python train.py --d_model=224 --norm="rmsnorm" --norm_place="pre" --parallel_block=false --init_std_qkv=0.0147 --init_std_up=0.0147 --beta2=0.98 --lr_head=0.00583 --warmup_steps=562 --decay_fraction=0.69 --final_lr_fraction=0.0 --batch_tokens=32768 --steps=8606
MLP neurons of a small language model. Each row is named by its layer, matrix (up: input weights; down: output weights) and neuron, and shows model dimensions 48-175. Each number is 128 + 32 x the weight over its row's rms, rounded and kept within 0 to 255. Numbers have three digits each.
A block is one neuron, or neurons of one layer that tend to fire together. After each block is what it responds to, as a language model described it from the Wikipedia text at the highest values.

L8.up155:082113147127134111112064097098071065101171105142120117074170107090129110160117149142164122109129111160187120071051152154121128091152109150083124109138106096179140062123071145121128138129233092178121163092148091139131144153111110083105147151144112164127062116145157138130135141158127171171124143167103176173065103133141072105079109118157079166162167134089082130097111128165128189111111
L8.down155:128106125137145155135119126105077177151105145100067135185099089074110162161142072098108156107126121113169110131169070114099112163111123160166119093068135107214118149122132102095134123184070134127161092135127136093075224127134186089128133095087163056163124173136159123101118100138139111140166149145068102080160192169120162134134161130109130149122116118096193114103131179099140090183145
L8.up156:090101175119113136137109114134096105130142137130106152132112112124121104166115165127141150204152140155161068085114110146135124170120174137134071088146106164168188065110139167099123108124186083189176136164122130069119123080095147073205116146138091129152159108126238150128141100168136199122084084131088120157042114123172085146148145197121114112111164101147117112107117130147137144133090
L8.down156:129175091073120163180199138160121128107117130120177130089112132135063125075179096124106159146141070120103106127106133139155142102095151142147160142083121171120093200131133159108097185152115128156147143122146183148155128158123056136104094115092158090145120099127101124129115151116107115137094120099131083173156084107137177130158123115168096116129162105106108071108086157114097143143137
L8.up245:084067106140086166155174118136104107100189192168153126079135148085099112153119196114198133116146182106121125143111175152144106126111150113163128107136102116174140129109179136100116141139139099167141099135144139089096152068160105107130167129088134109152096138100222160192098110170148137139087185160122113126101165136145111173081129134137127166135151122141120087067138133127169097130089
L8.down245:140182166090102159164132182135108103191107165090134112078152128152155087103158123128100157173139149122043153127105137119117109129117112151132153102099142184143084174055128173153143125125108136155128139087160247105102151124115161164043062133125154127112130143107132120080154121093175084091059102104129089155199040171076144109145141109091147109153155046109160115140073179128120104179143
L8.up303:126068122145109172159156169123126137103140138154112099085127149113085074153086166066097157104129124169171124175088160137161092122132152077109122139095120081142139204048168087143145167137163113180181095113077197134126111103080169086139079208146136074100121116137106158157179059177075157151095126095107135132098118119168110121076150100160079088166146154129108136144134123113092126141097
L8.down303:148202146106077114097098103128109126181113098098154107100090138155125138086073123112150128147081098096137152105155133144065123133144108094109161151050114123103121113136135083124156095128129095145105141086092180171185149110085096077140137154105150127089142138146180185095086080119162191168179123148080099147103161177130091145107133176111138136069107130118094157124147172134113111098134
Description: Agent-noun suffix completion

L8.up99:068077159056102151119113115140103139076151084094112120157125132159089100197100146135144129130120158101158160147128079194152169153157098146102055117178095105150071117105150132114113025129157134143158171125131093092176132146117126149089123176162122135105146135178106094101146108159121158139147097121043166120066091189127129101127142136126104174151125150171103132120146102176102125076120
L8.down99:104195093132135184121123124113125160094125090134084142114176155147102163107133122147107176093172092122105110142103105157180098094119132105075147123178122096165116190122119114134146094078154130138099132164095117097102185146150175108064128162099075085065152094140119127064137202118150097148092167115140115119143136127108145142145121121110110138103153120123128102105138105127163174120094
L8.up109:073112185091082116073143103167111076128116111112191163110131091090138116124128114083162134190126130084200128097163157111106171137131150130117086159127023062129131096073161152106141080142123103159149135099153157126145148105153110132141159185126061158106109143145165152085139076123135151103148157136096137109106106149131152078180103168125090141211103176112107099111166090137065059116142
L8.down109:109123147098170139106099089130113154089112064137154131137173186093131171125130098131096124192153105078080144128118120150132132134073151124098193153176108184140131187181132131112148055146126148176084129172110148129150179101140135087098134127113113129062175131170092140118076061133133140144103144149126154124118173133117101134064162129151130075149155158104103084137186101054161126138108
L8.up282:062151142104109127105163116170101123075145101133161151097081163096172119116114145104139112190058069125120109202120117131102170128163095124104073130135080137148117162134107136166129122131135146132135131159177194109091097120129121137180126134115102155106126154129102079124107065232027135131092149145094159099113100074119130093128164074149102153142160095137063154182116087123086114117162
L8.down282:128074133149106149187171112121133154084114118113089163154142097140140135151060110139118091155123127104094121135113092156151165096096120087096105141136095197132123143129079153137088147107122102180107155185130189164061151109050113163084108090162140105108113096129093162146088127110104171073145107155146178091135138086112115109166161168128092104114143194097170110167187150167151076033113
L8.up405:129097229155131148093157118102136153102162115105133165123175108125111093129075126135150129180184162160174122064111108229188152105147147129072071158146087132106145103160136186123126098116209158143114142072204166078120066175181120162104177192112096116132147121119122140202119129155128140097130100119109148122110119144117146153190126146179127132157115079139103180088116145147088136132104
L8.down405:162142117102111153126116111164174154175132105096149121136161160185103129090116076145153151119140046126140146134140163147176144090105097159064158120187144146107147137087141213159149149088075167132155159133159119139129133152146149105060134112135094170097048124136108144112076113103163184156177120088128121170109076186167106170121116128094143100111123183174183157097115141127089102082105
Description: Fragment after capital initial

L2.up60:073087153121095141092183093160119164144172174138132094112112133158146140116081152116157109160116194065154068096133091117119153118151097101165138109165108084119137171124104162141139074180156126156158063089131135128175087145103111108083173173189135115098118121151156124135162121165103161103135177112071145083095105153131113055157116154140100120097092065130109079154132144118169054136055
L2.down60:124128125114199100147099157163161149062183088120143112174148061182146216120138133067172114158080110108108133166112074053096145133142116091097137125134168183048078154127117060142128129109124200104149112111077178091094126107103126137105133108117151060136125109142073160089091185131131100112089110091150154131141142154129164140105130132113167107125135083161161130155117121106095128064221
Description: Spec- and word stems before suffixes

L8.up58:131124153118120155083172132148104120081156103166098145128093134130170093120180129151125150068118097174127097126078135155168091112161165097113138129116129157092132091073100189071207104092192101152160128107152138093136123111123105113132190143081055123139139155125148065135135130183098137105131166095120109132148103125192114143102155135114116123129159079174111170083085134186107144114139
L8.down58:116183132173083160097075110156147145119155122106174113223089098163104071158130136153137146123109114184139104170156113101100167166096145161084138177120126106139159161132128104136144147123141087108153120089120091145104152105173144138126177087170115115136132107145209076138145145152105067062108084134108057138132163094151126134168116123129114118138064134106119161121089041161132133129123
L8.up83:136150138132095185105139136112067143107076183151119169113092111097126127157119103147136106081150154125150072124119124103105138148153164154105131209161083135179105129122122063120064117131120135105076076150192111101132167128179131160128117171100122151158117104198127094146151168140126139166150141161093155166124113104169149154140164173122118155118149082102087117121132094182107084166132
L8.down83:169125210169145215206182168151156070136123145086081109147142152092138144146118138127152149113164125121116176119145145081144085103148163172117203120098120130199171147151093123137181105189118046112094145107154150111168102163103113096125144102155146118049142136088139147135184117105093090130115121141128136154150129115179111104217123051113118112105081186132105130145122111143145155138083
L8.up143:162141133116132122040187134149109129102147111124169152133099152103137107096147173109138147108094127154198072115078157097075095115151123129185116134196121139148110155120132099106163146079190136131091106143160102097083114149129112128174145179160096106143144089175147152119095127152087116067160092110105061184124118078162119128084153148102126103105105113130098170168184098145122084152165
L8.down143:202132133116205192185090146116108106185106168129149150111121167115160177110074148074107112111169118139151129138115128131099065134212171101117131071151150185112157125130109112130162087093095116100151105074166152144143130161119156111071176075140165130102140114180161103090179072110165143169149155102166171109110152149123126106155173141134184133196157097100092086167128138095122145134109
L8.up384:139114137033134121099163099171114137053124190162119194106117154088140107097041098117151106143098146144192097162084144149100144120162109134153118155100086127135093146053116083060128128104153076164081128118150120092093101117158075146115173163153053152165162137163108107148071146135077179109167190118146106154126126154150094084149151140096187126137067100144138112094140081195112111088085
L8.down384:090096122132126164097158121120128123102135134154093162147095158103053148096123099100102144110168124116161101225053170165087066112142137152098169101149181149139126168157060149167164123090170163071112169161133156094138057163105124122158104047179062152132104107124121166125185116178159159168107139082155165082102080111176167100170160145114127120114111080149149157117127162107100158121067
Description: Infobox and table boundaries

L8.up221:136126141164091142075094133128110159133156171183187126144153148103115126111107087075130144078119207170144103106191173118081051114135117132145148117211108108166165159106144156128109123094186146152074113099150060134047101102151123117156156119191057139148174089118156104183154131104137163084148116088062128087103138113182087113104107140193135117161093136065075123196128177154140105156126
L8.down221:072158101097064145082097148180152174100156116113132125149117170090121142157158129137172111081144104152151062158084134156190133141108076109113102103087090175103082129126154124097108111101145207128142077150155174149113138154156115118096136078137173081126133095061124124131091134055213150130139128160153123134060120127124159152136170158117145096138120163157137168103178099119154122209059
L8.up242:090053124106119143166146109140079108099176102155175108118124160134103136158081156089144131114142105159197113145124114120076125118146117164116089124185114141176135099110103151152159133066145106148130130083165095156120140141085084141100120146147060143097148089136135124146052113159119139071063143177134168122111066103185109158093164145179076136169111153143187198143155185165117166167135
L8.down242:115153103112124077116143120121147126143106101140110130122148196126133164119126145159194148117135079075104139139118106108156122118094095131029088124136119138141085198173165168097151094095150169136130090090123172148133179108117120184074142083065146127121124123105153147148153102167183206127124130126118065115129118191128146127125098169141103115102133099107133131152160114137142107124094
L8.up308:086151135072122115166134120133148107091072101092149123108105198133165107171142143068191109148091129157110053151072140153066155060149152141089087163146073112136183092153161207115110165075104148142097086089152112107110132110154100139156191143126108140086154138137126120132130145136123110056160160045134091033088130123137142132084143096112132169129130106154082138101168120093101131124079
L8.down308:086151107124110132113130119116113150218149066115128088069101091149098167165115031172119125103116138168147170134138107127154161095077127101142078131129182132124145131124161125115175079111068119149182125167120102173157135150140124128121136085048188109117114121151104118110145090156176038159128173101117121147083134130165123172115076125113104112142105143097103144133164094117099133132126
L8.up380:130090090118133186104164108145096182088156104215182132083137138118117112187084103127105169142106149095128114166096113202187118174124170142144120127222092080106173047138148108069150098117118092160162150167135108112147124125066173125092131143115134119154151124159140133221076125169156155138139108119115149110146079160160074169093150162121093106139194140141130163138162109155121062154134
L8.down380:083127139154144120195118098089104110134106119122168071051123137185108134129177156143136134121115078132143175113124128121119080076069125104165188135134108108141133100111137125130138161130119133196175139180117155123149122144133132146109070169094175147097135181082143144140139097110100124193112158177134129146089136093138154131148131103133101123105131175166152067149202081167121099132126
Description: Article-start heading markers

L8.up310:157124114105106110090129138126109165154101182120139144122105125124121085126133072133086167153084075108126092104117127114065140133118149134212088138096094171110120142145128124113075116132143126172167037144118111085085161099079137143134097166124137063165121141119118175115160186122097195139184166136162151139119036114159108113151184101079146135137176118126110203135140108152146111155093
L8.down310:128138129161137083088081129103108114137104133102087080139164119103115119153116146131182160107160117138137109129075162184061093155228125099194168120129089121101102080137094116093142132123059191147114115122124156145140080087101171119173140125135154194193123071206125108146168188109141153099150109164082098131141192203120112113108133122091076185137112159126137140113151095102121093151124
L8.up361:112130115124085124038184132160113148110071190152139075187110119132084062114142198101136145122110133130122114157140158113056128101131148081117092115163079132152184136135041152164096135166182135112134140161146100103149122100136160155159120172133096145183082184091172144164112188138076160137140096139157141160158096110130049119083144102122127131190135097072128161116119087150160103119096
L8.down361:160149133100170091089154176056143107130053163130156090140133109158107155136117122121111135142115089097179101111117135141085122082079114090099140065167153128134184150150079148108111138138072149124126188123118121145131184100110140101132083145104196163158162176103152108138143177202129056107072105204162119128114160144097112152136147128163090118120135062125112130105129125100110137154119
L8.up379:133155192070099146114122064189078186102062150145160179142135069182117105147139165127086144201148167117126081120152161171157137121124138156138122195085130171077080119166103107144151142100140065162155102110159082096143093105096136126145163182153125077125137092142147136109125117092148131143180104135141095152109156147102058154115107113143121145144181100141154169127090118117083123121179
L8.down379:113121062177118140125098121166131093119171157155109158082110111196067114097110196116178146054157176111112124142166096127116148126109117113162094082101113125078081151175201134111097078171165065086115209078188135124179104115140103120084118086126182147146153153169157090135102083123135192169088107135181077138078116108197184167120172119125161122143156152127091157124139135121153134169159
L8.up382:065115123099100090070135144131112138110079203166161157091131145119117138160158165166136173194090089137113115096131121146106154135091147117137056139106072167131144125106107091151090117152175125120126165135126169112108161145145140122142081178110157120124123176157101180144160177122117141146109099143122165189155091126124071170109127106110128163148117128123081190111130106146135111118081
L8.down382:148122156062102164113152104141111178120121158178105179110188114137129104103094112143163107159110101101142127147141090127103148131115064092094150126100110142122085149121168071119136128073130175103124117092113059131166085179140116189142155129129131157188085124127117142103082119153090080139128088082139120150095075132121125097114150170134110095123114128202094129193090195084163153116118
Description: Mid-word vowel fragments

L4.up243:075128172137122180076137100165156047051132152087121102121135155153126109164075133145099119110131134144113157117145134195138143123102160146111102103124137142135167101097125144123176076076157076177161150145082115122176143066160168189169113161133045115147179085139113201128159044162138169111124083152151152109135119151198126142146165154150091090158120161141157132153116121159145138185110
L4.down243:135163104096131188142150116043157083084083091157122113127134126112116134113157096089127148130070086139101148098094143164119097176123131176148149137108081096143120125174156150098106187166165088145147117169215153157128141140145132121133074119183095108140086197130069131137141153198174109165137076102093137127106161126131122124109121104165107138103070176176100177142113159119096138080086
L4.up266:090111132077130142042119123145116141101153178090143114121112153172182143157075128126104144104135169134191129143094190159156095130127178113119108076126119138098109125098112159103130081162126101155167187068120107045163096143160157148163095133107057120164156138128160195109108175127111139074135127113130094138133084092151103158134110120133110135153133123074137109115134159117085065141094
L4.down266:117135071085115125146134084080119174095127112139169135134149137157134134114128045117202156081108111031077184164134112164142093124111136195160144036120109090167129120147179061060078129177144165098104169152114149124120131156103178147156091153145137137153122153109127099133068169115142092136151161091106166139111128108136169154065126151158131152107138176148176137141135147127130107099123
L4.up370:130130168097104152097135121200144090075129210147133121091120181109201121172138123074108133155131143128145115153141121173162152115184164167129116132182071089118167137113101118102105117094137155153170145154161119082150136057114142160126068155185067140165122144173155132105157098151116151127160167125095176076132096111127123105112122136129098123127151121086153103128171142106082104130129
L4.down370:114147076136112055173119141126133151080102101129150164162099148084065109140120112156162141148160048098065201211094114149147126134125153156162152090127142079157083145104131139053159118141132107125095198167159091138095172140128176170139150125124136094114135121105161142102071186159125142138158108103165157114124038110069152138093131163173112100098093132148131131123121144112129103121134
L4.up444:135162185075094145109107124103102133122154128095097045115166144122141089112122102099105166140123195077158136172133158128097186104163171121139129126145116126095108153167053086096133137087177076132139157124127106137187091087164148195175133104087109102112120185165129159129146113117101166202186157155130136137128102140123124122182136150154138115149100066130084175110129155107132156080127
L4.down444:114134111132110141090088136138092185103139073184117146131128128159127123184145114122138154127102085141136098212166161137132132141122155131135178150113129107117091141167138122083100169116059156138137158140149101201132118139157128152118168181135116131150120102112189048143168148176122105128163127087142133099153104152135208130100141143130149112159124135193112182159108064141120127135159
Description: Word-opening fragments

L4.up31:105075151074098104111157148126111126075138216092194098098115197053119142127158166122137104118099107120121132160134145132115095132121161101127080109155147136127174139146142172144171093101126115133163141121147083107123092160094169154077134121160122120131128128127134105104126176148122117121098134137101113134110097133080133134115163148044189207099189141067101163112101090146103096158119
L4.down31:086133110118158147094074175152131094105140122131120141162116117120150184151150083140118057147109149163103115168073099110080167188120112103088178183152105117108131144124085067114144171120059170146068138175129105122129120156110130109150149109108183151111112099115112134138133110160111124192110112066132120145084088102095172135116084123157171144159109066139048110157147169129154161116132
L4.up44:116117131132094124077126132159077176113184188141143095100104143148150070145152134100129162154092143121168162096146174138122130150141218153196062132145123169122162123119111149137128129199125036168126117131126089094165026146110140112132097119138103075107146172178171155122140154117109133082112130147117163152131062132175088163092161135101168170082166135124137078118110140107105081146143
L4.down44:151102140166155124142140105106092139112090103154154140126162125143128087152145172162167128154134118110142093102148099120111161139153168076117142132094120111120134104149177074147098175095083111124160129165061128124130116120138199117105170121148118153166191159138095077117117135129125055189199150138185155119110146085171090062158139180096133176163133123146215116125099086176160123102138
L4.up127:111160149179078118085098120119125173111146154145142068135123161138150063158143146139105145110106111128139090130154132139116121153145106101134106076165097079147180155097153130137117140140116070204171100096140172099116106075096154112152162158150213096168190118113150089152076109202128165112170103104123107152082109125115109119100128129050144111102119114122099099089166067167094100158114
L4.down127:137139116161195151129167075162129134137150172110093137151135112181117172132157092138125113130129161092087126105088129141159155095100146089089127128114134145078113137142178146118127095129123143211093156117093164128096210087148115091149132137120133139165128187061134094141116133162102145166142143146204134133148132130161201115173078140174100126195196130118114118142096130099151108091080
L4.up255:126132146072097089130131105129105144132181138188122117094130121104119076149165187104168161178108196179077093109149126133134125153201181103186131161109136142121107165110125178117092121190194105151185142182139051106128119099146128150135186152161155073138132142135154148138227164139125152074113161161137124107109154082124183125179204157110136104127081193089130072132111118105164098099110
L4.down255:099220101105146156164106109095113127114103106142124090048158127134133156151147087169091105105093136161092168104123156180158179144163179100086140123119085126132119152154101086170131167148119131090068153154172130098162095094139107142121130134082103159141144099089222149083163132102134128120149096115100159167145167099141103165141013091099083097109145185179139105131146113098121137132117
Description: Mid-word fragments

L4.up43:085142135124097120084126121150138105094123099159171178154064192196108085123193108114123144098133141190148057106125140140126131161129085139144063154129044168147125138131130183164131133143130104125093090149123133085099085153154091053123145114123086155171103154103157091161166155126068125203090075169165118165143083112145111154064127127111139204124159121103114129136109118154121087197105
L4.down43:077111110198122127175089112115147111166107120104083077115109122123162158095100134168118118099176145138119165133137120101101112130126132054105119154142164142183152141081134187130128112187151135113160154126157116129096116103112197128091085116165146203180098180066161129103182131152147115090140113146103156138147146155159108154160125150070145139145047144076141118137149088095155107128105
L4.up313:088141115104071153188227139150086142145082165127166161144149186087191091162166135109137105183124163129116124106092138204087110104121101163120048105163111107133166120093091170101113138120191126158167076091174085084145143091129129059151184098155070113163165121152143150126152171102128136102135086128176112127117178178103114184147188114114140118090101146123092107144184141150155066119083
L4.down313:124122140144160127170074128125175090128133153094106215122116120145142167128187142123183122072128102210148057064143182120137121131098159163080102052162110177110140134152182096114081105129109081101110144187143113147066152112129118137084091087161150143150142144112125103064118087144125105122121133104148126146114109186103100148116178165091184153106157147091132137072166144116159136137141
L4.up380:076099111099079078079116086156126133128155151097109134147137148119116093119135108117097149112147107156117086108142154141072057186145129132131115099125158147141171085080110131197113136073170116213117135073123116059100112118147175091104106173136147193153130133121161156097092136126134163095106120118179097185119102120140157140087124121190132102141140088121121144132117121161164128150098
L4.down380:068211138141136084135080116129122125115166145121144124144141136120099210122124146139131117082090067119152167122185072193127140106119121136143123107163155106172132137193113140058116109137144111114139085173130137143126184114202135092156112107135108111170158108079134106188126154174145084080152139189119084072136152196089112143157120128101124138188171113133055155077144173136081079158116
L4.up417:093137151126094142141115118147102106092139146166111122090078161119132083079133135131114159109151107147107061107085161120135098120129133085186072075164087133083215125100093158149108128110130161244117056120180127102108110093151089086141183115128104169174106179131149100138134146160125083093122122165138105071126116131153121112098180091118105185078183099121143116047145122153140071132078
L4.down417:102113131133152131144138126113129115103093154081045144129190108124184091099118104122170124103109164127136120147125172138089140157161133104126182103096129121125094110151116128112134182116193146096179149102073151126178136115117143092159168115121129109149132140135121124143066103138152112092154077150108127117186109189135129148136109163164148157153095109132109110181112141115125112137141
Description: Mid-word subword fragments

L2.up445:117140124147109139117168136152060153133096134129099119150088148102179068123100137135137130112129131167135108090109133136111153142195132107154112221202082088132126114059163161142119144136136068137032143125168107096183095139136084141124141175157059151150131141172123143159156169118126127125072078195110171138117089130173077103073168178142098157173130131142104126126113071168144088086115
L2.down445:130171199084157107125137111150100132150136107094115173127084142085200129099104118104127096085173106082251115129105139083080099135154118186155221091132167151144100138145123117118125157199133157077135108100181124187173095185141145082159117122163136121080102143156136169112170169132129090121138197127122117111114110062143147008152137130079123110036113108152156145129113132106095075110084
Description: Infobox end breaks

L4.up49:110066117116078133126119134151083123115139130148098100143128132139088140159089113129145154123082157149111129169109159139127116164088120124130119151144099143108147157047135208133184118164172063177209156088076128113114134116177126126124145186129148141118096164138085182156129117096105165157139155129113133110093129144178128116162138083114094122210073100164102077116156091148121099137134
L4.down49:143107151113117167156132174107174143113179150157118102158105120136112081099141076121155156167152157095105128147170083067152154140084145099150196078133110180125076134112174153122104132144102136164124099121089106115145119149126121155049149149126172061154081152167110112113175082135118128148107120145192181117156138153069132080170097167124099140138121033119182147086175114092130105092145
L4.up244:117142108154102162106145096171114042118161146154139052084129139118170170137095085155119153164113146134066151099188092150130174145145147159104061118109104139163123093141153112124125148140117144153177173178143158080123146114154130135093139164149110110124175126107080156127140099112113177072136096141166109158145105123218088149122151143116121124124192129121118151136158106128079127096096
L4.down244:158137130148165163095104130080130060104149110140130094089166123115090134095175077184120127093126090164112074141128058125138115165117132151149139072135107166091145085158138146078074063205160111116143137103129072117093084115065134100173131133140199188179103060173118098170091107113094202102109093137104120134110126119090101091122078179099167113144057153108190100157163160077157106123132
L4.up336:155083112077099120036087155079132104118125142120140087120107143114139140181075126072075124126149170155161036186104116142130149130111066153086092173120106064081112164137138115143124115109182118120100114136153083171111095065158160145091103114156094151159103126132083130155129113151125151184096131162091120074145073141139118164096132093111108100154084092162104172083140106121108102113122
L4.down336:157110122103133080125131142116115110126093073164129142084090137056107136097140119145143131137109140124098077152094124114162162087166102109106179194055148125134136171148134173152064074135123100113134154106149102143145120134066060122079146082130161123119133137099117089110135132107126178136102141119090063151125105093125158145114090046156119126145136144117147125156132093211142148116152
L4.up425:097119103040099150118128123130132073108158145186137093105148173122145122173106097110183151166118076125113113178163161184139134168078109192179141149142114121111096107117090133148125137128153132154123157143190120163106120136149130128173152140195123137101129151164109179094127094129082163132136132121137155100144058116189103103117148125095102123198121092152110116068154171124101138116137
L4.down425:137098142119092196092161193130152119112141126164208121137092174098105103119081109134139171175150157094137167152145141145130099152161132124182139159026157132209181109160166087163129128136075196095126187142132076129135093107135192071090122131145187096115149099107127169138106150147135150085126111142150140136191145157151083100167107111087105157137183116138151116156131147098127128121182
Description: Early word-fragment tokens